From a checkpoint of a small transformer trained on Wikipedia.
Size: vocabulary 8192, 11.7M parameters.
Training: 490M tokens, 7477 steps.
MLP neurons of a small language model. Each row is named by its layer, matrix (gate and up: input weights) and neuron, and shows model dimensions 128-255. Each number is 128 + 24 x the weight over its row's rms, rounded and kept within 0 to 255. Numbers have three digits each. A neuron's up and down rows have the sign that makes its largest values positive.
After each neuron's rows, "fires on" lists the tokens most often at its 100 highest values on Wikipedia text that the model never trained on.

L3.gate694:174132124151085142111118144102126167130134156155111091149150135148137085106106105096151131140164123096139156105137129130142132146123104128149136154102161116097098136113134085149142136115113115099113139139119090116118100108169068137145169150178129103164124126085077129143123145156118127147161117137068134148159136137127167124141125089126099141127156161137147120126140107097108167139117
L3.up694:118154104174137147170162134136130110146132124106141154108094113161128104135098121152109182156155153088115113121125153107144118137119106123123138161132125153132113131124121134172117137092196107145158138129125106085145153112105094096156129124165090121138106122086135162146148132094079124130138106109139131150149124141130160066167092116132131138102131132110162160112116132121115146138061
fires on: "'"

L4.gate50:165125151120091125152101084109132161115127116128142155120108145132138090110151120133148091141127137115135105097150171148118145122104097139140132107119141131090107136106143083123141178108163101116142132105152174123114151098109174117166163076143124145133138117171107123074109147142131123138155161112148126063103143114070148127087151133140120088112126179122135155121133131125094145155109
L4.up50:105157122164196141126173116135115185105128169099139134163122079138135141143135115166113146146113121111127171102115164118102145129124121115130119156147113110110145126143106126145143107135112116092147108151089141151127131130103156099111157147135096116111144111132114171127126160110114134132124151137155107145155118126159120118144119109143092082132146078151109120163166114120143154115151
fires on: " of", " Team", ":", " from"

L3.gate36:146104126114072092111078128136155095103131135135163115121085117151129101092094121137137142157134136121158137096128085093102146114150090102153151103145125099150125133147112104123148150117122127139127073115104109118170121103163157125131096129142161104128118118165138129141105106131103137097110093106073172136160118127095112126123125086148136111085127124124146167111125181126107140125127
L3.up36:113113113099160130118118110081091172144130146134104141116130130119168047118097142125125164174131117141149140128131161147178103152099144177128101132123142126163127131176129135149052141153128141136143133127150114113134166096072135141129154106165126120140087121146109106140145086100114118139130138093164123117121144109122181102091141120121125109093116139139111159124136119169116126127124
fires on: "'", "if", "–", "S"

L4.gate29:107135155103110137106124093138078117086167097141137119110149152199154123123136139127121150106130108139181090095144133109145112120142118115138169147127122133114173180138159163101150123170119091134180099120116148101134095172156144111127137094113102135150126073084154096188123108163139129111143135126084097117143161082135112124129128138139154130102139125123166150116100131164146101149119
L4.up29:144155120138137161121153164105129155091123122158127109090129113118094125168136122131122140153140123134115129127151139094125170131120112117142161116127116087147143157148113119143145105114080202112134100150120143145136127130129129157108178121141137096088102092124150114210106134123131105162131153127132136127096126092126140179132123128174140175126135102104095131075111172134143135133115
fires on: " |", ";", " "

L3.gate288:175078142101107133164102091121113148110092151153153123136126116140151164099105131078139104112134105135139122071098149138139133138122087166113113151200143134138127110126154116117140131077119096110100100123104091166108119117123160158110121121162133120146112160071120118121100132147102165081129139130073128126129121102153130147152164111097106107126150127178165150148115084142132139123061
L3.up288:145119157159157130133114118134132077112102127129138123162092096146134143163134143138163109149118163138134158113089079125106118096120157124130101097161133161100135121151138099129132159128131133157187078126112111121128120070128120122122107121135073093145145132106111135158130098125143072128105103120140152134111121171131147147108120138158083120131145175108155130101151175142146109131133
fires on: " The", " he", "'", "The", " It", " wh"

L4.gate643:129126178107174114127145108162111109163120147105099129107102108129113105110151088131139132134125112111098163143102141115091136131126094163133126163139142166094137148130147082120125129137087140095145116110115087154127109101171128135137197135115159148131101118131124142166140113128148144108122142178142151138136117098098145177154084103100152126171160135127115141099135142139137176176166
L4.up643:158125143153135115147099103096109128124133101110081136100069137137136109129124145121158135120093156104118129113136117099086106136110081151138139122107162195147151112136116124113109167126113127094119125118093130086099105116153156148096123164124135126107143107200132149164146142138141094112139101122130115141170098125124139131158118113119149140083174123124085142117080140148130146176143
fires on: " that", " after", ".", " because", ".\"", " for"

L3.gate524:163108120098130104147135107119117126136128093072120150124108128172092168133148086134127096140154123116096147162111116134100094106099153118133127176114104166128155156115141175146142158118181103136156120130092151158115140176114070098143185157109134127159114151163164112130133116129147129119089159067137104103144160128090108102119099144144129100127146101121125088140117123098110125132113
L3.up524:145147080099120133148166085174138175080141139120130146083117129098158112143170133121102169119132148100162177154098154105102084111161143094067130137135139105107121073106127124118126106122142151093115096157130118130169116152103133110108095137153131159133102161144117115109097119109084112155097102128137097123167103124091119152119144114106098100107106105132134110084175121190116167137139
fires on: " career", " of", " Years", " Team", " from", " at"

L4.gate468:123112135131126107111130097077166127121123110148141156167146200081128135114150143150120126124157108111124130147117126129113137120123089134108083097148188148168152170136117095121151137107147165120111103171117110144141108126143085111112115140072133112108149121127104150094162139113180124117136150110100116150130116116091128125097113108139161112122085165123116097131095117102136135202118
L4.up468:120153119124166141121089145142139136094132142103138131128128077150124108151139127167116112166105145170164114097158147156120175126121152120090133102139101158079130158131154126137173117124151120137155107139102094116141155183126159135131134149103127115100100187085123125106101102122120106138085174117125141134110117163130168104127116123101077176134107104181130153124112087129122136092148
fires on: "el", " Hel", "or", "il", "res", " se"

L4.gate637:115122112133111167116118167115157169153143092121102126120103139101121117115131141102124150120123146125125108108149112085095175136120158153116146138130124101112109129144104139143190108107163153150154148146110128160119134117089073101122156148149109135101169139075121119145112150146156159130132165157133113138128091123109108108113159116170105100132105102098136135138149078145098162115117
L4.up637:135133128154099158132108184135145082160093112102127181105149166146098124108161145096144185163106139123117117107067144141122188110115108167091112145095122116144148085139171112130102107165157152119109123145136116109114111122107123134104134167136130139104118119118125141119104105142111141112106138107096151138137149096089166130119139127162116158123106151141146145118117124135141175130138
fires on: " his", "'", " her", "s", " a", "ilit"

L4.gate304:113127133126159123118108111138067132139164129133132140091127119142089172128171138140137130104146105166105078124123141069135155120167124106125140146132115093140151162094114131090137139116129151105169142096117113128113128147110147197117167123113099139165139097131082136194127112137125106111134144120185117148114122145095113039133102111168118100131097153097099112117086125095127125161130
L4.up304:097105124126174111109165131133089119151118121089147107117139176147120100149187148123112146089137111137128094085142104114092143110130129125158113148112130149109139131093087147094100175141159090090176102131099133129133141148132114123149176115129130107122122084166155104164082118119126117139154149073146137123119116138106129121134150110157139140160138135154133131142117133108181161115113
fires on: ":", ";", " ", "|---|---|---|---|---|---|", "|---|---|---|---|", " of"